{
  "head_dim": 32,
  "vocab_size": 8192,
  "attn_scale": 0.177,
  "init": "uniform",
  "init_std_o": 0.0,
  "init_std_up": 0.0637,
  "lr": 0.0113,
  "lr_head": 0.00779,
  "warmup_steps": 200,
  "batch_tokens": 32768,
  "doc_mask": false,
  "z_loss": 1e-05,
  "steps": 7319
}
MLP neurons of a small language model. Each row is named by its layer, matrix (gate and up: input weights) and neuron, and shows model dimensions 0-191. Each number is 128 + 24 x the weight over its row's rms, rounded and kept within 0 to 255. Numbers have three digits each. A neuron's up and down rows have the sign that makes its largest values positive.
Before each neuron's rows, "fires on" lists the tokens most often at its 100 highest values on Wikipedia text that the model never trained on; "fires after" lists the tokens most often just before its 100 highest values on Wikipedia text that the model never trained on.

fires on: "."
fires after: " U", " E", " G", " D", "S"
L6.gate222:107139146090129113109159147146169102095155078117128074106138124128110107123144118113149095178122113114146124147161137137171090140116129142132121146125154142068126161155117092119160119126106118140147119174167119120179165125157130118155133146111152133124090161122166133093112083142092139140156148123132138159109100113168153127149110146121156157151106081119125081124110085122093109073126131109165158153160101124115163130164128120115116137138118125149102111117179123144100086070150146107133147109104133102135104128122139128146125114113159140117130133097159175165127094135153152120
L6.up222:159142114136149141114169120126147113129138107167114119178139163142130105107109104141095128122141110113131099151124132129148126091132131107121115158115113140092151112139116127122124118116132128110146162166149118136104163131133093105087136105158152074124148160064185118133135134114110112156128115102150136160106113136133122142131100158091165147121124115117127086145121107107165116144116119138120166134148136119132142132095119172145119130124171099104115126115177136075146134160145155113123178161093145132126083173164163108138099120135094111110123097140135081120098028099116144163

fires on: "\n", "-"
fires after: "\n", ")", ";"
L9.gate219:123174185162129156158133110118116110117098081120121134110144106115107138083138133087137145139154134128140136109151120117125102108103132132148118098058075102120124114092134127154168122160140082130145105120139111085146090125130088122133170134139118125131126120141094156169093141113128142152105154154142155106113113153128154130101151142090120131144109106139079114175083140181129168161127150119086124132161124145114130160135146134173127119127125206101111138146136158108100134154105135108107166123125134138115146134113151092161109117113077159096124147129154104098131109167115145118
L9.up219:107120159110123112172154074117110118078102105165090114110111097116130101139097154101117124130115090165097132084149119092126110122138148117098169138125120123132115146171136169104089110123117161148104119102108126116131159110132120133114160134141133125122121126138133105144133139107146133128139103117119155097144166091110146160130127094110117153137138118159120145135149133132134136125140085069100157132120139116115136115140157098148143083091113075162139090101149116197110119146151135061152120107147103134125125151150142148124121213111125133143085148122170152074113125137099106146

fires on: "=", " the", "s", " \""
fires after: "\n\n", " of", "'", " is"
L9.gate32:109149116154120101139131131111130140106138156135158166143143145164159160109117109104113139147106149125135085175150105116162139145133177103097115129156059123116112136093112154169140137136150161103092085153139109129171105136155126123164112165148103050125135179147158171101098118107126129140096137118141155118136113132119120138107083143131109098093143113133149148098164127156111145142133129097126129104096115131103117110126102097117099146141145141088169143130123161107171125163133139106157131152146116126142147108075132141150094139081096110130131144117118108138144100122077087160
L9.up32:113133143142134138149146128146082149137132177081120118117112131144109165058152082124109172165123136165122096118115132100157119141166153162134133161165112165086084118135142089125125174136098139098119155151103099116138162136144158119128126133130108067135087137135143120118107116109181100137113148151091155128161139117074161151113114110119123113094155150120118146113140149104117146126115131106129148150100095114147098138111128140144066163135161160123153137138137144136141175074128143126111121149143102107110177144128157135144103132096127116134122110120120156170134106158127094091

fires on: "\n", "-", "\n\n", "Note"
fires after: "=", " (", "|", "\n"
L6.gate83:123139148120126110089168162088101122102159080136107091164114168120144137114121088137160150094137147135107124127176132110172117108171119131097101124128115120137092080143139090115117158102140134133162162131165162128125182156115101100119091117144177127092107099133128142125114110122108179109098102163147132091152164147120132107143113167106112148148150127127123122109132171094151086134132125117138124123148137130115119166100138112121163139096182162127167093079109127143127148135131140121101135114136125074098136145128128115133084158139140119138146165163116118100135091098166118104
L6.up83:134116127147116134119130146142154135113133125062175114080135132099117112114133118162115148132164126106140131114134113139142114185148087122135152140128095112123100119097108148076127111148175133144107134128128162114155159104100097101158145129151136122099148129142145080112116132107170058108130110124153114139124161126101115145111138149120108100118111131193097110105138173169077162155108156095111107169123140146117093118121097151114148099145143139092140104083144132120106132149151091147152137149153115105183103127115161083123147133146079129119148135101141146099144126183134117139

fires on: "\"", ")", "S", " (", "g", " |"
fires after: ".", " .", " N"
L8.gate98:121157117144117134139125135133092083110124140114133123097160117190103084143131114124112118144131121147118110137133153109143123102137133113140112101119122141131172156137114160178131110127157110128116162114072138124136127143097137163148142097180100140120135115128132112148152073147123142135124124100146115127140162147127095147150134145134141125114142165050110161106104109145149105152095153177149121156137134112075098179096108090091110138114129169131134108119123178142104146105113114107133157147153063114107122172067117111103125124130086136138126164107109131134168126132130066133
L8.up98:130146107089131112131105117129120110158129129096150139099148103125118118117111159117149153117105136133114097115120148123133124182082114133167143149150079119097155133134126082163163152122188133133128136135096146155090126140133178151138114100106119127145118161096189146192122126110098150112134113159143104157151119106135161152121134160114087125126156174127110159120057122133139116159133132115167086147123118119148127142163136080071121144111118135144122127124137141110123090124125124176139111135106092096089121179110146119111108134127134062093092110134141111133131088119119136137

fires on: " 0", "  ", " 2", " 4", " |", "%"
fires after: " |", "|", ";", ":"
L3.gate141:149154117135156115139131131145117140150129101128143122105138096152162135101126115091119190131168145133173149089191148140153145155146158114135095127145136168125116121080137108136159161117141092112124116151106113127098149135104163079152109100122144125127128138137057124112130110095149115120162099112128138148123127139107121152109132153163139140138101095134103147112121152137168138106101136176128132090132157156146138084098150109115120121150144125141164127146165096127147141097085139099124139123100099152112106088144158086090134093132119139173107105134116120167131128055183145141
L3.up141:086156087089127130101139138108160110129124137147119115126154093119148108159123160146083136112162121139113133143097132089148118081103111178138144166132080124126141189205131155125125096137131134145169068094111134142165111138129103126100134109103117152139103094153100126097146152123172143150064126151083161119125122107161162116166124152101147134131117126130160110156127126138112134117153099141147096154128112112080131148158153136149135150139125150136110114137105136150126122109168145161098129115166108130129142125129119188115138142145115145130124138123102154128135143199098138115

fires on: "."
fires after: ".", " E", " G", " M", " P", " D"
L6.gate14:141107099076115108098110088093132134137148114064136112109146136130146123136162138113095066151120134134101144131103124133147141124104154103138063134123071084151121107118137115161173118126132101123126170191140116127141077114089179154145079147075141107130073163126151100141172122126145131138101131092125139136110138126095130139187141104130130134137122118123122102150109119146143109126100125115138093099178114138134133100144131148146139139106130125102140089137153114130113101138175142169110115129081096131149110122141126116145156103119163150126120152163157103142129107118108148117
L6.up14:145163157100142119130150148103126167093138131149107156156119136127119113146115142101174132111126130114160114151128083146168083149143086103156129155077137115135140145103141108144169156102130140180165159130150119085107141138135182169148087099106135132107125113165173131183144099117090141084136153139136146115107119156128158167159153166158120181145140107146106111130093124144127139118112144112148138166125115119110161153116108127118148116130120151104114134110152108153142121146140144096138124098131070109087155121126103147122112096140101119142118119105120092090160095156170157149

fires on: "E", " age", "A", "R", "C"
fires after: " \"", " (", " the", "-", "A"
L4.gate160:112119123101129102135061148104111141118149142099125166120121151128079118098149111070161153170148121072143107118114123127155120149139101132175116122106142094110087147127133109130158139092150108120134122084149124134116124143094134125125133102102098128141155137133135091154094118156144150126173127113110137139138130116183137124119060164116156127152134156146112082143126154075119112136104106122077065153113149148154092151137100135148164132124134131128150140109106103131093162067099134125120129132139126058096125124108139127080137128113173128126135143125129130106138145166121123124
L4.up160:124111159128136108095127160122108149130142140072140157108094181113105128079135133117104130153092142104116115143151120109099111149138133136142140135104144143142137098154106147135062102125142185091143116091077140155166171146133104112093134136143071118116141108155096095163118136175115160140130126148096141166117121094141129131093098083131146086094140143173114148162105118103135128124082129113123110101120151151148099141134115161135161135122141117106157145102109144138105110104108110085131144106118172108136095132119140121086086142141137139102145177155103127134126175144111143139

fires on: "."
fires after: " E", " A", " G", " J", " R", " C"
L8.gate113:141137169077104152128162111134111077117169146147138129099136115120107103122179136107137105142125104143115121115124107146128122138090130116128133148110144111139132151098124139171108147186136124115161109153149136141146096073130132114148094137113139145105124151095136093128131110116106101109190107167196112107126125111146105142129131130168131111119174159134156102121096142132157130147102135123100153125153142129115070101112164130070106138149139127137078113148185161137154091137129137154104143094152084135142120135127126086138085123107138114142094124137122087101085078130140143151
L8.up113:136142142133109120128119125161140127127145101118118097116179146153105128138140114123088148140135098138110126133148124157112069171102097175138152173126146146132092130122154139140115158133121143136109128146169156115102086179130135111123098130156076131140138170131169121173151143124081112106154082121138136149133140108165086138134102126106105132071123098143108088153099127148149115122165151136093088118171102118102100128185134139139122129096124131162123142104150126097138141145136126081086115147125065111107100160158094119178117087165121112151122130141134138152114100146141127120

fires on: "=", " of", "-"
fires after: "\n\n"
L8.gate48:120112155158152106107145172118145160149103098107119099149148128143179139120119113127171125122123126110157129172108077117120150119124139127108146105079125098131128125109130120096175158162132113164086130134132099140117123150123117112123131148110092098138091118167142107147156131100145131132162151172126134123130137142136115103143146167124114094114097123132125141130144133168107172140152109113141177150117091092117149106117127165121127125155099161092128086207131141160097118099114169198094107136106115140125129097138182109154139163112098113154128138152129087161107089119110119148
L8.up48:128124138101120085173178149140112147149148156144112085163134111150100089105114103103141099134079136149089148129141129116106105145113092121107117099132153120134146100158136146077117126169109155113139136196117133097106117133114157123154077101103162112134149158116092134105098132121136119171154135133158104139128166126109130126119127132118073121168103127126097116110153107183101133157120136104129130156144150124137145104124168102132095133126108145112128092175103147126118151102114134107121112141092125101114083089138081138113156199140147138123129096167107128144137137142092142163

fires on: "-"
fires after: "-", "|"
L9.gate175:100133143125149105133120137088078100113127187122149137148125122119106135101090104140104161116117152134108153128175106164121102141154105134154079145102127143144102135082104107140123105132112166149181154128132118129178125120160069076104136107126089125101128061128133147126151105119133134118125157122114161096143139138161130154133114163182098144140131115155152142119067105126107114133121121143127165150081148151120145143091097139123131168136162133146112143137168157127145116143131120150112140155176145165125095120142129117144133099134148115140154134147126094132132115103203097117
L9.up175:082159069143134144107119164102078098114093159147151157157141151123107092124090152165125175103102138158094155111128118109133132111161117139138097130106185108117140161103136118159140103113146135132108084153142134133173123108126150123122204138096104131121150108120124113108157136131109147140133114121114127126120133117121147117101159109139086137124143098071146113139097111148101140116125140109103117162137131138138165131123149111108143114160107134147139158121160129135115101159065099140063169124181119131122110130127140146112144137151168122119124112118167111074145090138084149113

fires on: "="
fires after: "=", " ="
L9.gate92:110108147141152137143130121153134153169132141184102089173126136074095158150122116114104099126103141125113192134114165101147138146138134124156088102138106141125169145143120157173092161127093183085124092143168115128131120159178126110158142136152105149122109085143156120107122131126161125128128136124160176161132135135112150111149125123102132157143141097172115163113121110118142115116115104146135165132108133152084083134126127100105126092167109110094150181116118169127147150137140157146134114157120140125150099121108105148109168131166127103133100130117146166160120156116130075138
L9.up92:118070141149177154167181136127128086112132117152096112128164126105138139142130120140122152126104116140138130119162146132122165112090097166198156105123135110167113136176127134102129122153131134146114197131146166157143118169147159096106121125192120107128169180135137134108108175095147135121120096093124131081115109108157136121130124161155137127137099144123150138119130129155157116120133115105114157154139111104113093080138144131120114143149130118089174126128131112125197156096119097134103140122097138168111131112130099132092145134141144146123127115119142146144080133092149143101

fires on: "-"
fires after: "|", "-"
L9.gate90:171152125141141161134156161085152119136188123142155131113124152142104097146137104089095115123127105087106105118098084135147122093160112154142113136130108131121153110114119110155120124125153093131159116123146065130144113125090083151098151127127109151076144117166117187123137115100125117173127178107133173108147111145131154110105118141161085143142132137094132156103132108140129162130107109124122099176157154168099129085133170134089168122156153119140147128136148147120127149144114118062136081126141138114121101121123151158105127112160146114140113131118145123090145098133147072128
L9.up90:100185109156122083150115119116108150119178111095150134107100130120108174139088149111135130111124148091121121076145127105127065118149164124133112118144113095156100155143107113160182105139123093148123127148144084134114111164146122155129138138136106123132163133144126086076099086101128117166155142108104152100160129132122117149114111158111103168156154122117164136114124124131116130078136134085124150145142146153141126146087118131138157147140108158158095104136120113164157143076121124131141133156149134131128130102160140150136164135209167109118131105080132151124117122159122101123

fires on: " as", "="
fires after: ",", "\n\n", "\n"
L9.gate244:143126171134131080143146161140108097124129143123151101157111103095097152155098146116090140182158111124178132147162129160162159152113084091126141123128144164129131094179128161109135134113188143036141106133136152153096141171134122151115153149129114126149097125075144131162113139136145135152149139197128122100137163153141146117133122166140135165127128135166123164145113101087107147121149097136175147133125112139169123141120118116125121116121103119122143131114117158115110120128112110152093139144130128129083149124131083130124105120134125101149153109138116080132097106121116095161
L9.up244:107160091106156141133136175118127107126116103129088094155134169134116156153154117125169142148122138157150136140196111112134077132123145094179107115103133114120145146154147118118166123135111078167175180143096130156096092139119125170099113163168143121127112141139132121123133116074182125160107134128169126121142140121125104133092129157140125124177122101095077154134148121118147104133124138104123097174143095139116079117153136116134112145152111194113149110126122131098158127115116124134126136105133131104162140132103137133161153159135164129121113129124083143093103099111115119170

fires on: "-"
fires after: "\n"
L9.gate193:093102134085133129127122124067125088086143071112114155125117132142089144115127130165144128137124138094113105131130113144124112116178119126133161097131133148126090099150089126123102167127108105130124138129132122093168114132143093136083162133108131142105169080172111116166166094099129162137155167140150162120110144118138145157092138143142136160127138108153117127087126112116102087091108149142158127144169138140114089084122144109118180128125115132081118134130153134112130099146150091152145121146149122159120134085133118116120058135107109125130169126101123108117118106107194116093
L9.up193:101150146157137099108131138114137137144184078093127147136159133161158174109090150146136131157127137120133135124138123130168130102154112111125063090108130136080171109102161139123162125114135160154095155111139176151154120146120121079101147119151112108141108123130166110124140105103146126147124149116117171104155150123085102134162097146129142100141147135119178139079071151147147128101133120123115154117100123113115142116134086101105124109152097149165142106088175160114116151106087106157122115119133133146143143096149151129119097194113132137171132147150117111136130113121176127114

fires on: "|", "the", " the", " its", "s", " only"
fires after: "-", " the", "'", " \"", " ("
L9.gate77:153144147147111151136139140138129109107105128163167148129107171142158111102156118114106117141145137135081125137101115124161141151144123142133148104146113113146090147129116159151148150111127128104163152168111170120118111156192108132127137134143148179112147118170144146132127100124142182144153122117159151100151146117128134151143094134114142118115102120162080147100136104073137164141149139126099110136150132132125124162148166159081161170167107197155108121163126144124125104124134122062119099102115091143126106149100158118160147169093154096160114138140129149105115115121080093104
L9.up77:095157090104120098130139121119140122118157111136117138148105088109142132141163114089144197155142150142156122078143122119116101117143133134125140119133152122155130088153107158142117134110085124123104087124121118116131098165146118124151114135157138136120173100143159120105141127165159132157093112132192138146138118122103147113098096150128164138114172151171111138101156146070118156121133113157128106158105109147106130162147103098103135140103136148139099101118114093141145162099109102100113128189161109125078080095132169136121123143102160101152122117084095096095137124107116082125

fires on: "\n", "\"", " and", "7"
fires after: "."
L8.gate251:178123158107150108169123125123105087138107145123139156141138128136117118143133106092109102162087148130124086152115129102092128136127111123153155116121177147121123134140140122135182161133147145164115121112095129102157149115162114131137168108110136129135119095123120143140109146123118119150165147157109148083117098204131118161088175110149089152149155173126155180090110115135113119153142185123125096125082073126115105111120111131112143121143123166125142114165142175110115094093149120147104119111122115092081177167142140133169076132114146100124128134109120111135126137109107136128
L8.up251:122171132130119176093109125142127145132121107089177149139133162108097069141098091108132152125147126085073114123104128117070164120113119104154145135147097146112161125138123130130168096134136140145156189091125150103123095092113119158137123128149125124109179119157118126164168122135085143106135082111127102086167137144121135132152144160093095110113128116172115114146090114151164133119134143144134135125120160147144149171085086125099123174128126144171136118101100133156128111096155126161150139109134145120112140139108103127146135149143114095171126171114113132109150121161159110110

fires on: "="
fires after: "=", " ="
L8.gate43:144111115127139131169128153172096131162117157142104096124152141119111154152126123144156172165122108174109141118150123147098145129121139135133116087090109113142118157153098129125131110122088150092098165133144110156103099151149136166104138084129122158125110118105115128131158098121104172127159123139141164108141107159130110128168105102103140141123083072123151118099182140129123109176147135091094125110077136150132093091081122136106104120107078118114126154151111097094138127084124156142121174113134136097136114152116147119105171168139143117138135121081090118131131072149105141112
L8.up43:130116125157129161141134127121107142171128167164091103175161115124084141088091139161106144116119136128113127109113138112113180130129075122155106097174143108111122163156111155113115112145132142086113124120119137116131103126134169143182121144131095177107108138151130135108132182135114092144160097111157143180168125093140122117139134116131122105148094137097129089078134149119146159102128105139110111141060147118100113119143154152109155113119085101186164144137116139158134133123145114173143117128107097114103147124136110140147125158115104143154126137121147102107071095140152100111

fires on: "="
fires after: "\n\n"
L8.gate189:153089099143135134151132113128180121126146149170151140148157110123099142121116120139121126135119112140175139149134125137142115122133059130157138115151129145143145102130082146149150139099127125126085105128144132145105107124137150174123161143186125099197134113163107155109105145159127176153097132171144182108112158145085165089110120158081123119134078133126139161117177137150100143097121121142133149156128143154126093144114113142086138163138095136106131134157110154127160114188107140128140154118102115119119136128139143141137114132129135125124143046099101094115134144110136091150
L8.up189:091139087137127097171168147127114143145090145153062072120103098144120073178113090141169115150121144148138139180122125137146087128149162110089131099114073144159147130145145134082131176146137115133127138156089156114164149156108141124144079098127119083096170126105122136112132153102127144145131137115147141146123165135132122148147099151114110123164143142040103148121130143163157159126130108148118130125138075099115109145096130145144127139127147168142139134122124126143128147129109141110144100115128129081131096111130125128127162139127125135084134140136082104135132112126119136101

fires on: "=", " single"
fires after: "\n\n", "=", "|", ":", " lead", " the"
L4.gate168:172140148127116135127127137101087127090132119158117120152117137137115128126114126120137121154154137124144154134128066121130094076121178149157101155157127114158079075098103105107165097139166098120146137150169109102187100096148117113119135149123143123122123127184151143123146079101142163135123170137152105101122114124140123125125122112091110071155120104116118160102112117122146121147117125149109105153170155106135129134151120173185167124117119124094140099156122122131108144140155152087122086112131150136118129136145162163117123123114069151144105104120135097144085160131097107169
L4.up168:136108125114101121135120125080098130137112128132091116143135087173127117090139110097132126140088121126171165117159109117152118145146169155166129178066105149080090136139088092140141108124144108145084147137151085106172137124141171107120166107145130101134130140157110117116134137142136126141138146086134148105121139116173133106086126127118158136118127108105114120126147099090139131130132102155101126177121113145154100093141153153137138115155128107120116141175097133143140111169168111101115132121129131130127169109108116139089141124141169133126107071145093125152154157176107149200

fires on: "=", ";"
fires after: "=", "s"
L4.gate124:153132109141141109141102131101106130126128116106139096144127131138111134116155036090115122148191152163152124128145106097126099130073117122133117133167092124112102146124123127123140116143153158102105146092165117102146144164128144154103125080147119157096119145136105089125131141165097170100118122134134143111092151141165152137107105096109123167139145115148122135172113105111103107132151131134103144128130145164114116119128117156069094143151094121136082107153154070166157146144107129099144164145148116140133137106126115130116112101148142128182075095106125136145113085112170159114
L4.up124:146079132138153132142130131155107133131127159127120123073094089168091087127152108105133134113092168159138120102135167140097144141103163132111100149129141144091118149114116120098133145131123139160111155141110085126141113146105152161167150113150118150103135145115127085151153139117106148127124095173107153076147113131146145132111137133149126151105177142122118144147076122105138088150111129143127121136166118139137060117106153109152115135138125117088100186131106146117138147129106182083134134126125066163128114084101110090129124170168114166107105110102130118128146166152111154126

fires on: "-", "\n\n"
fires after: "\n"
L8.gate82:136088127106139154112167134117086141120099192106141165103120128143071113121114163091095128166148145172147095085144137117113108103122100108134101138102129121121162109114083163150149161110134141152142114129112161107142147128105149125132143166123116125140115125141142134149170131118121136115146114159115194145098145138106148124097141139101098116108144118100122180110156127124099160140145117122092161153129126090115132109121146116119142103170084148112142153171130133134130110176097153094138159127096086131112126088134149132126177163138159140067085089136118120128147117156104096128
L8.up82:122144106145103140095109071113140158109098110135119149153132124119123134151118104186121084109117137127103140103109114121106180122176103113093095118145142085127137120092149118173130075136127176128061106133155127142157128167107129060123118098148169137106130132141145105137140113134168130109128143103117113116124156083106108125098140110123125118144124122153154186149106153155169155127148117162121102147179117146152147094164084105149126106147149130124141136128153127148150126111130121174122111142131116092125162103170143138151097121114110109179172131168135137144149122132122134102

fires on: " as", " and", " As", "As", " On", " ("
fires after: ".", ",", "\n\n", ";"
L8.gate5:173127111115108124139115152144125111174131089069175177156103122173108141141080125104112120154140168109100105137146104109116148146105125091157135115119146107138140112123176098147136118138154090118138146148121137153150094146120119165108169102122173142114132133144151104148146140096099114113148078149121120129136101147089124135134180125156153170115172117124142131106097126153115123117106115157153163123096134114106084149155132138088178155161118167120135111086129140130119134099159115121125132111146112164084135135152181088124141131117101108150134147168150099110090132123089131104
L8.up5:157188129150120120127156115135133084061130148119135163189123092140148168128093104124156143140127109152131161137102128092145151135133117183123150116083128107152150168152089140133133084131149123117114111128097133122078126111193151136140134122131171168094130132143151124137164166151144119119136120093130095139148123185136105128130120124111123088113122108136136151142147123113088115091114140136140126112138135146094100136097159115108092175107185141129066111129093160136104150125142096121147153136157169120097149152127131138102120163142108123131147135130100135092154140143147135105

fires on: "|"
fires after: "-", "\n"
L9.gate138:111125132149109161100128123145159117134136127112120100164136146115114127092065121168109102090090162134133133141148110092138111150075116180100116109095110129151131130085079114115100089102124090159120102124147108120138099127145145142150141137139146158116173110116169168130126143131132145117140178167119123145121153126127147151141088168139125112112120129167109162117087099103089157082097145120119136119131096135086084141155116129114147157144107113145140146143133159120152127139074123111087151153167121112116068103130155134139147118133122113169128130102126128110148080145124068101
L9.up138:143168119136137105125092096140137111117134123125117120183098116116146111151108086135103111098186146138171082109164167121102122137125138137122119138162148101170147078115159104130157145113161161119136163091121116121116150091150153154177106139120137119080136142135141099104117086117144150097160137114149116154134136136129134117097115077121055112182125102147138123134152158119115111139130161120114126084133119138147126121132118128151130132157125174135110108153124132123128132092139101121088142094116118102126138132166115169159089125181110099166115076135169106132096124150140117087

fires on: "\n", "\n\n"
fires after: "=", ":"
L9.gate114:109132062114148125129150146131155126146103119095171126132154121076072119152129121146116111121133124135124123125185128136110145104091158105087110138119176198095137096129155136118126140156131136090183122151108146120119131109120096130125112117136146131114112121158142106092138087119106082109149104166099122149097161102096145108140118151132146145097119100129107121142113154144101170144126134164095102109123128147098098110087107105134115133176124114129141132139131163117150114108187114141153126089172123131132118116104099101107055093134107107139151140145130119093143086125115093150
L9.up114:135175197120071127107128109156095142145125125141098125099138156121112101120145131142127143126166143160128149155140134157129191131167125135154122142104129158115159102178149125141126197144135104164127146116124171140140114112096138135109124121128152124062084129131100126141142108156149155128133133128112119152145162169104108171105132139112100137112131177139106124124130137105137173162160106150128122119079171152154149130176148145144154116170148119163164137107141148157114114159110120158142091121085132182132115117125113109097140163108122116119115112148122134091104096145144153133

fires on: "s", " his", " its", "'"
fires after: "'", ",", " released"
L8.gate152:095140121093107119118130069156120113116105113127139114152113117137109095111123094128125134109118157163136078109119114067135112157130112099164117130145103184136104122113090143147117152164094082137145146158140129127110154117163136112137141138090165107126171081142120117126123138091138138142107134138098094139091142149108151183109093106102121137091114115120122173109136061143141148150141126115113109099116107156094082113155149161165111142146142134127113109106110128060121111099137154159120096157150105113117112116112120139144101137126150086148103174117136152156129108099081147117
L8.up152:147155079100100120117166096181140106102130116124114123087085072119127127112134187106114145160141117097107130130145147106122090127111136127143128158094143109103142117118128158124117136136139119093160150165129119078106165069165175150128116087140133127108128111116128137094164150166113146139125156084082137120136127123131112136164109089105148167120113166126108157137124109106116143099158123102119127146069102133149170115123139117099086141112142142144122076131108144138112141154117115104089126155092096138129120114154164125085121155098128092133150149158140104164131112100105112139

fires on: "="
fires after: "="
L8.gate89:132109111120104112130112135132145131136123112058152085158130189154151144114144114148153112091143110137109062135126140111158133080133132108140121162122121126108143153148118145134140126134143138097166116092135143156131133135115087104144120164089118149085133096123112124104162111139133130143149099161124128124126192121152132111152143183167151155115139126114173110113136066079136115127144108148125108152083129126136117093101172138131111131138111102106078121134142111152101091139126103167120150086128101139116129137103105138144158101164117118172110095136131124096149093128120170075
L8.up89:171146149104088118120155142106129126133112160113114181120113158120126122142088115111121172151117153148130127157149129147143120139154161121124124126125156144125125154170092126085129124090125111111145172115143087081124129132140163121085153125157103141156109145100160147157173157074143118124148099083141154118101156098117141134104121117110122145180158185109139144118068129139155122118148109089131104166144099087116112128162121114101111113107099138123092124115117094138143089111150169109157126092103160115125130101088096106090114160084154111090146143138125127148117155115119141110

fires on: "\n", "As", " as", "\n\n", "|"
fires after: "=", "\n", "\n\n", " known"
L4.gate45:155119136121118137141136132114145150126142098144116148150130105130081151117102111126103115154144100158137101136146136111110107076127110126105080136081089071091095080114115108138074111143151124154150144169143130163148115169085116104119109153122148113108124130122158145112148115099106100134093086158104117132095098105125139151121113107140147084147127127132124117130100128132124128128128101120134118127153183163077121124151112142152155112133124166106156103117133180136108134113138107079136215128133129112122125155112159109115098145143163138150123117151074174090115134127105147076
L4.up45:140128099103129139165169112139176137120130122146116131210156112158156151158159124119104146109154156111116131138107103109126093069174138146136100124132062110087132158136159143155113128171126128118143107146136132158092135134095089113116139141155119108119132150130133125145153122110075117085131074122095124148123144108099141147139124086188164134132107120093104133148140131127092107101126062138130143127118141115127138139147167125123150152116171124114160145110087122146111126137155155085150112111156108118119149123127139125168135106144104115143152136115074148099143117116091126085

fires on: " the", " •", "=", "th", "\n\n", "DST"
fires after: " (", "-", "\n\n", "|", " of", "="
L6.gate242:109091119130119112065117164085097134099098088162156171170108127119122125107127099119167084131132128159104112119108158105154157123122136106151123108131099128113183165086157144106129127139124093149124086134104103148140119163120096156130092141173150146129107139144115130142173144122163135134103134099125130104123144121156132125132100193115089152151156142116168142114098128149091137128129147148130160143145123140127127157137175127126167107092148156129106167113132163165123132159118139117128140138141099146104116157099155081189086137102151086120116132146099157122116093124140131124
L6.up242:166163159143148136157125147122109119110140123121146135161145136069089091130130080128130109153105128101142129121139149135121119116146143142128055107135099104133131104129132097130118157115137137105128143150147147088163096119117101152161124098133151119139160113143089141106125107098099132076122141130142201150119136133167081125106155144154130146170115144171158084091108188128116170134109100145138144128117144116137088147107121132174137110152130141127134105130112130096125112149121152125131073167149124135125107131150142142088114115116172161153140086194133135143149111088112099104